From a checkpoint of a small transformer trained on Wikipedia.
Training: 639M tokens, 9745 steps.
MLP neurons of a small language model. Each row is named by its layer, matrix (gate and up: input weights) and neuron, and shows model dimensions 0-127. Each number is 128 + 24 x the weight over its row's rms, rounded and kept within 0 to 255. Numbers have three digits each. A neuron's up and down rows have the sign that makes its largest values positive.
A block is one neuron, or neurons of one layer that tend to fire together. Before each block is what it responds to, as a language model described it from the Wikipedia text at the highest values.

Mid-word subword fragments
L8.gate579:159149098086159143158132093138136144105132146097117091117101170138106128140138079104169130156142124148123131196122120099144128124122143149155132105128164109162111103097114138135146082129166166122134084141121157127152135138160113147101119099140144134155111174143151165115115131136114102134138108112154147092094138132155103180108111125143113121134142163100156088088117150127126130103142
L8.up579:101113132121145100137134178149106121153110122152171144144155159165115133103106127107097173118117143134093135162077144150146168105136088121123157153128118133133108149086147174132140111120165143103076121146150114141131100108123122150164104067137130147099104103160166096154146134111118140151092133151121147098099109108149116107116167111101136145147108160172162162144177148156150108135133
L8.gate788:148125130137157114144089117128112121123136128159157102178135114151141160127140093135132151148089119144099134115114144101123127126150155132113111112163153106122074128090125139063105120128137124140081162155119161162156150120160187124107087116103142145108134149150111094117144148148079135106156153158135114149102102166139090110143101156136118163169116087135110144156122119165122122098102
L8.up788:120137148102126127119142175142145099108094081140141097158100135141095166088135119077115109126132146084131151098102156147119132163167121115164174130122143157126111126130143094122130141091150177079097138115137098137140149109150125142093119115110156110144110146172105132135134106144143171174119131156078107109135176068151116109104147113109180144130146160111169141101143166154084099090112

Middle initial periods
L8.gate34:163159154131139142103105101101162128122139148112154138112127099142142113127138161142085144157153106080117165146141082132154099090102122104150098130081105090125128113140143145137125088140098120090127133135148154090153115114131126154133124121110143133081113113097126157085140124104112137110169149124126139132135088112138102081134162140105130154136131115162147124094122176127109085113107
L8.up34:138100152122090088125136121155146159129179134117141125142098138124106144109126105126108124097107124182164066139152095111133158133128147160116140110151137121156140151122105126119094118148126116122108127108087103100139136140096152137145099102107136149144151094105142158168152174137123153141130106093136149157154121105122135117102081132103100156126072142128115113126130121160155133155130
L8.gate381:130127123121104145106125109145147186172105141098156085094115113140170091114142138159097143158106120148089129159126106121133108129124115139156088154151077121128107090165146093112153101123083129097114109112158116165104126141146150112137154114111113106126156128133156109090119152145127091097131147097138104115107105108124110120115154153145111131148140079156120151107138149161163121135095
L8.up381:148128135123092151124115162145140113148131139103147115139106123102129090168121138100126126090147144121129144101150106131144127104116119151171131163093109155156151131112124156121152146126126193108091107100130110099152129095131168167126132120095153093094153141125101168128100126112145139088142119119121158109147126195134133118076110084111138115131165157148098146105085139113133144171158

Mid-word fragments after split letters
L7.gate261:117113138110102121108144096144125108149112145108137101160125120095120126157130101140160111117126133109099110117149130141132145103120178127161139174115159137133106133106103125094160143177118123132135181101112130096122086128157106141118069116089136129159132172105116109095090109149131150085088160115107139118129156116133125133132103120109161103141101106144150082127155102132086144124148
L7.up261:126134136130135139126094142093131102165150140121111116128174138054133122181144154083142121121102175119153130126161147152159154103142126167140113118125136165100146100151136117149147115103089091133144120130080123083148160118146160105116136155100120123096103101168107151172116168151153115119110115093144139121178126142137091159110127160101133126118115138159133106113124111090094088121112
L7.gate317:107126112105150142119127112086123144098062136097166111145125144167107119147152127131148116144115122107131134098134140129168126116087151107116104140120118102119112102139091135094167158139122146112118145129131117154131118101122120114113090102122118128125115169077117127142113110091162131146141154136140147116164131144176165121110070149110108134160163055121165180105137147147151131121164
L7.up317:102176143083114152180116155126110128167115132111135190129130121092145124147165123112139146115156099152106087157114155141127096116128118133177147139138191119117096158131089138156090128125095156116180101153116091116172133117136107122156111108110104132127101129136135099137106093118118111156125104130152153128141164130120092110159191158139147104093142174136122085145113174155098115109158
L7.gate384:126146124145143148161093108149158129130106080156109113127107139159144123118096111153132104160140162150128146136154149131105125139175124140173066114123116139120112090121133108135159148122131101167142100153139166136135088156126119129142128131135124188147114103161118145157102130126145119114136112097131129112140141134106140133136136104070168103158147144160112087129100139164152103138163
L7.up384:125166123133190125091191142107133106119115123162180104147136132166120098117125107137101117123163098156105124119133152143141127140114077118156152107105099137141134125140147103169150127124114185124111126107145161115162124135111155106129121121142120095149130152096135155151091111096121128133120168135093110132108138117147117151162149110121115099146118114165119091159137087102100134100146
L7.gate486:153131072104124127157158118140160117143139104127166097167153080123062154145100120144163156102108146099170127128144078147154115132163133172165121161098154140140087132121139105119136149105121168152145124152119118139119095127152133123117094113106137137166112138153155101092132088139093135098113152112127117116130133101140114162177144187155153146132110142102109122152112134169109165104118
L7.up486:145137104109160114139129116137098151133141110116130137122119109107138054187133188116121101141143119161098127142156098132150097113108109139148124097142112120162120157089116128140089139151146118086118115116098143151120127094130143160170107139089133126145090113111164124128097144103130144146155089118107115100098156142160144167101156136149089140086106117097133094093097110108128135108134
L7.gate518:156153154117117137162127150160131083154162074141119173149166109166143101139107174150134101129120147138068157137118084125088108127107120125137138139118142125115122113126121100166120134139092104117164143127143090117150119138143162134098101086103152131141134123147146185136132151184110060122160147106140145127161170085117154135164118162127140139150136138124120113166105131139132136154118
L7.up518:124151099118132165126149162094112124084163106158099096163109140095123103118132107127139126118111127132145088108141092136129108129109109143154132141158145125176118111138103157126120132134161132127103160136142182146110134127098164076153140114149093160168114125156086160173101099117092131119117138100104130106127147137126137154116167089122103117140134130103104147088147117120095133129092
L7.gate730:136119119141104109144145120161136101090126142131154092143151134145131097096128112151145120143158088092121134137115104104111121109144137127126120130132096088125109183120113172169160073132123114110129136133122149159176096144110106151105123128150194159151096107158151087147113133112139092112100121159127124129127117101119139118123128101137154093138172137125107072103168098153143133098099
L7.up730:109123109119132109148100159102141158159152121117103108158093131152158091177071072151138148115119127112109124121134117126134107124119127128098162131125137116168134142091135123116138110098109144116187167131123092103134132167147153140086126084105133148125148110146139152098110167145125148120120153143153141149119109129149138160118131119111106161176134150155099126144121137143153166144168
L7.gate731:136090134069182145137110143123131129117167146092134088112130154129153131138144144189162179087092135102120120107106104125106115105111106179164122088149155141146122094133134096153164134118141092122120145093162173149113143156087109141149125129135137167129123101118160128087164150140168139130147140120132161123186138136140144120135134094131132116120148141112096128136119144126155126142156
L7.up731:153100106105107168122103098100132111122092100123149130149098130113094111128107111126152100144096116171082094139141112108151111166111113143141158121138129131152114090141101107143104167121147131121170127130156134177120084138114102160119094124114125164160111087166131154126123130109138163094192157120126155120169129078133119114115155126111083149090126100140142112110097130124148151163169
L7.gate746:138145158136148096072093161159096113163155168133129114123116113090100174161133111124154121157102114141066089119129092148115129139142118135114126117141169150138123131133108127134146132097122110120133138135090115104087115137126136083142166090117168125151136131103110162128140133142158110140135182109105163124139163078130152145148111123120102118174118121122135109105147159182085081119167
L7.up746:129113116134095156095149131169122141086134202154100095149141125110122111125143115158077107182175144143119149132117103095128130112119165129110139148101172177094107147137113130138163092095140104137122157123113148119128152120148100095127114128146118136106110108112106139156114138154111121165105176118116138122128134100158127172149149097083112108101121139126150119120134103158124092149146

Mid-word "w" fragments
L8.gate166:096114119121152104085105108109105108146106098138110133132103136143137128099114113105147096112165112152129129164134103138121127133137100149164138122149147140122110129163127116151138135160113137131141101124136095120091147155142090113125173063156112150096166152109140126124108106159125071159109106105136209130132118151135162151172084119134112115121142161157133117115167158096123105104133
L8.up166:148149081112115134105088132118113143132155147137103091123129107100143171145129134141128114133099080085168154094096151129096098123122129150155128159144167094085112103146137134146164116148089137115111093127102126168117087168126187154111102081151120106128094143112120151148121132113167123083125135099112143150157154077116150141152106107138181121111067125161154130104168136164105132100157
L8.gate474:115147125121120143136144167123097137113182150132092105156155112123142136115132127124158108166153120116137163120118137116195101131134115099155105111128121088122124080132118130119167081113160133143132121145134136132117147113136134153073110115175131151149101125103133165127139152111115122115125162127119128129133130089134123151155129160096122114116131103096139114105164133175180172138155
L8.up474:119135126095126096162170138142180124160149154109094058133157166134127130118113141138112143123129081109078122100081134127143134112122120174110147119138124154143142130123082080157133098120182139135101153095123110100166137127112126143108168140158125155139149139145163090128110137120123124134135142126145099134090102113147135110106106138101116135133120150142129137101139146087174127128132

Mid-word fragments of split words
L10.gate256:139165090133114128148118101112077140117127149100118132126134166117159138127166103122158156087084102142115091107091122140132116128110160168169108129118113102124082118095105141163118142129113122122128076123116126153146159152101162157163116090119137123126144155147129163160150118117112124098107151164081143090144112133156181153106148162130146127099106090149102124132156129162134135120097
L10.up256:107156094107086148143087140149082106123131120105086107099066148136145150078138134110138132171128118129085116129112150116120170098132093127105140102133134145169104124136126133129133157129150142121151109122116110118093157134135146152125124084114135135148104147192125121112118137103113170156106139119138103173125134123153086156113114142108096153128130087175075118182114106144162116116128
L10.gate538:131127112124150130118086159091092162161105118138121147152123173129118194140153140116139125100109158087100133138126134119094113146137164157125159126100135110126156140121156121127135125125148157132152117101175097105137131153147122126121110148165117148121114174141120164111097129159121128075133090088093134158125154145079122135141111123097162111131133109126191103099155087180126164147119
L10.up538:161175083109153122116125094095140137139136115099136115116115159103130096135106162144153171101090108161118149135121091161139130140119112133129125095135110152167149126094125136138090112103174113143100166132143107098104167160125092124136151153109102146115111129155145127130118138103190098095145153089124161107134105126120123108086128126159119157113093108131125105112104111117117127099140
L10.gate541:147133124142155137107109144168123120153147115138110080141104111130152114112104102124154113123115133173112127107147096140120134092084144142123107108137127112114161125136100089114112101122171156162143107135180116105142134144090124134135156107129143128144096129156106178124155084142175136092163173144144155137115129178175101102131191119092119128101120143101144137150154084136194142114101
L10.up541:135137109113130176116121124124107126161152117132167149143119155130095151117133158095114124138114131137115142142111122152133098162094097158131109108152123147121150079105144136087134160126141156155144097146101106105137121136080151081128148148095144102165091102106152100098134144066133160139140081114131147091121111100098127107151148138096159104118118150134114137123130106135092134154096
L10.gate555:127125082134142154130175153094121122149153158113160097141146179131097161111080152128166146149159156117097138146151104155142115122175127163129104126105117105157097108111148111112152104128159114170155125100140126111122105167126151121181149137137124123092132143129159121101145105134135115130134123073133148114141143113087176133149149096131154116153124148159126131155110114095102186125101
L10.up555:160123131105138156111144164147106098156101137123076133163098107153142130154103126159134113098095102132143165179155149143151097078127104127116154134095176148117104104094131150134143121120139114149155151119099125161118152114098113133095095116126133138128118117143158117136144133123157108101157092136147096111106188142078118148097079127157160119149120194147130137156123133118113124143091

Abbreviation periods, word fragments
L10.gate84:135128065104141154081194129153129140111112103135196121144146127134150132118155141118127151120129148124139176125110125147136172107100162117138121120191112126166102119127158094146105122168145151133153116112129104140153127100097116132169108130115098104129172103120172114144137113101069123114128130133169122085076113136090110125114135133101139095172138133090132098156122132114066136146082
L10.up84:144169162067131138142102093120175091141145150126150104157108138145127153079149127153136110138131155155109143095175134119115129152098113132147087105112127151115134155130113132096095099136119143116109169131102109145120107114162135111140146098127145129099104146144117143138154125130146116162107117168111140151135135117151155099087109129148116113120109101122113129107135165148101171119150
L10.gate95:164126096122163121159133157156140140175173161130109087138147139119144100090122122172153161144060133124083133139134115134146114129119076107158118108151102125139119133103135101108157110101121137119152168076121115113107100133106144116155118129153148135119117093103158167131129158132117120101155155121173162097122128130123149083104146141108161153130161096118120119109150150128134116129131
L10.up95:110144133094126169170156097157165173116126127149081102145152142125107141132104130149078150139103138134135144110140121125107141115147150138155111114124118148119160102128106153143140098106110158130093125119113101175142140137129127127079049115073138125142107154158109141128104109170155138135114135144148140106102160110160091131090119159077151112160170131092089156108136130121139142162165
L10.gate255:175116140116151129096126141148130134099106107163148123113096083130155123110146149095137176164121070120088147100128120134138112086183142123098145115130100149169107121137141052139165113138108125123111142068137100115143133107106173143124168116095140135134086116100129152158160157122116124092139133153171090140171151123155114056122143152123130099095120130132124134099114137119107145081131
L10.up255:164135116083128128111132153135138123113147153102113066142101135124161126149121166114112131127099109181155102138131117052123098111110162110108133108110107148149162138080106138139147097129097148095094107097176095148158162130107119073113084140095130099107170145133111153158141090133128128090152144142131107134142082084155129109143132123095150109168142139128086105115119108135140076134098
L10.gate460:129149108140171111149097151114139103153152128128160136115130166119095083162099144083149194138122118115118153104142097120153089152125142099107146123135098111157091073111101115161120125115132140128119151079138100142162130128107127085160129089076109097125116115138157146123137174144108099122119141118121133079138160085140151125137165135148106145148138089129144106146098159149145142098093
L10.up460:093162121152133119129088131096145094133130127126114111129098147116184104120150131116097143162113110136133147146118131129133069089130154136137139112162117149176082100131114141132110132115138122097132133164144124144145148122121139132133177151121100146121106152138138133101161159117101126096088096128127092120151171111157106104122170122114110137109122139108132162094108145125103144144147

Mid-word continuation pieces
L7.gate196:123171109085160130152136104109133161119139095133123174127104126122104116117082113091109159185112149136167163116156107122151099092144164112115074134151138138138096081081153087181134126155140153129143120084165105101101138085133119118154129130098129175149106134146136112114157122143127154096130135144150118136113154153133116158098161125101135122123168143084142143114149100147151138122129
L7.up196:086147105116088116114136157116087130089105144107102172128111114111104114141148097119174167159164112155146134098145133138115143105094107092134094127121158102135128147121141132126165158127129141122112112133170112124165090145136114159141112143121142108154139095146115140147115154119085177136116153093123138143103151107133154125140105119131108145111145122123094123111155143178082124098087
L7.gate252:147126120100119076092093130127147128136134121097114122105133118107145126126078144148150172141132131106124090099148126161070096128129165138123163102148097103138110080120129089102126145108167105164132119116153105127148180118105121120173159108132124124149150154093120153134110119087150140104136151129165168118135129122181131100097123134107115088148175100122166085116097145123117142097127
L7.up252:129135135107114142147100167135102093131145104143104096133117097173081062086146163116109120124143149122158164155175144161113130090125108147095139129159126134104149123146120151122145121100124132170093097102097125164178171136121096130126119164103123106139100162115096108134097151146142147114136120114112127067132143148166117146126159125134117111131136115097169146135151132118132116113150
L7.gate339:099134113126136155187136101177142148141109101120149087078121166148138153156142151154110169157082108111099155133145099134082086141147119099119111138120147159073131119132144113092188132151095159099106165082107141151093147122131147148139160100153129099127146155099153156113142156114107121078149119107115104094120127110124119146144095093099120105161168119126126167116144142166124134093110
L7.up339:153117116166152180128101108162106129113142152140133127120147149142120131145101131109141148130099086176168164159115145156146117170141124156144121146110152098134120139128158155099127147138154099124105095164103136150120164163149158129086108096093135171124116139157118132124134103122149162132161138110127165114125130123163117110120160130144161127127127110163125142140131130114164186170132
L7.gate488:140141121123136166123145131149138113126109082140092097079112119131126131103120125136144150119153125133126088121071161115112126124140135109175151159153162137149081130152145116182084146109149135131120113156081118125100115148166124130134112120139160166143118138145146123149119151106116139114119129118139149141119181115170103158173118145130143147173174164164103129099114089134113126099127
L7.up488:110136119113191120124169127111121125084142110153115100090111116151103077111124154163109155097144136133145156113153136093142104106088140082142146095164143091128119131131143146132114172170159107089123116148091101066143123169119105103138114163104123099131137141108137112139140126159122152136119143121109157109117104145113129164121132107115115145135139113168108192149111154101106138152093
L7.gate592:133089129096137123100163170094132111123150137136111123110100138148080161156110132124134151140124117094148138141073108123123122152152141081138125114103116130084134129124135143076129170129183125098145097130151145161144147133124155185145114174109181120145160129093163089134120119130105117127114073087135170074123152114169128146145113124175117125103145148139137166119115115104130165097111
L7.up592:118108094108164077113116098138107152133123124151139138114126136141106119134147145128109133134122129125164123100120140157090104121105126119137112113148114175148121120156160126133156130084131065158156135132131136082102129152138114107192163113162123116098153209111106146132141132128156090133139111119151102169085129125114147161119114111144126114117087112128130111134104114127132128136141
L7.gate695:129128163126126094079113095142122136142124102119112156126135112106122172130111111131156174154130131143123100074145125113134113132156132128138152155137144107111112091125108123163122093119116137166156155133090103078121135112133153076162098113143157150107123092148115149127159157108102132141113135124081136169084128083131137104126150069093122148109147119150125117143125122131134171156142
L7.up695:143116115094143113151120109134122132147088151110148146125053148147154126162124141150120141126120134142133138131176151113133087118091122101183122081115061104148168152090135103110129100173134137110068128180113103120154120135144128108111135116117130152119156168120135135145107131132126151152130154122125141108129160108113129126096132137117118155114180125108101121186133141110142130137145
L7.gate804:103146158142123095135101157151088095117140131107177110147146148161109143156129103114124161147137148158131141133112113103133136100087151100129089096149136082175105103157096119130132153110155147165131108100132128130139128083095124117093101138143147129131105148145185120165113131142117135111124122130138116164121121104094150169131106091125129126165110186135126165131131129162092114168103
L7.up804:156134145106117107182148143115157120150129175172120138120107111105132119087096131110155113096116121092164092163100162151125082166115073097118104109158106153124143132091101105120091143115146129082107111121102172116149147107168102088147072144080109101119146127110116124147110118106106125133124142168146136102080113133117122143158122088125131121121156089118120110119111138154172163135160
L7.gate814:150092109148128136153119098095116102129148129094147095090110159170167137182140143131142140115129135138123115122141151103116107111162113110159155146162125115105110099094143109109119157133117131150115145127099178129121095097133150085125163122152100120109133091122106127182155154126095138137145111117129138121108120144102101108140146129089127151140129125181142138158073157077128160137109
L7.up814:085142125155141119114174121122067098102088119111146086154114128179120083125099113133112134177149146115135146144123158143159136150189127074099118108133165119123094144124123108144111156151154142135099166126134145095121129124129115171123168154122090126114089087089110121083098156159119105110129140136164127122111131125102164156146135114106156167136162159129123145148129160131135116172143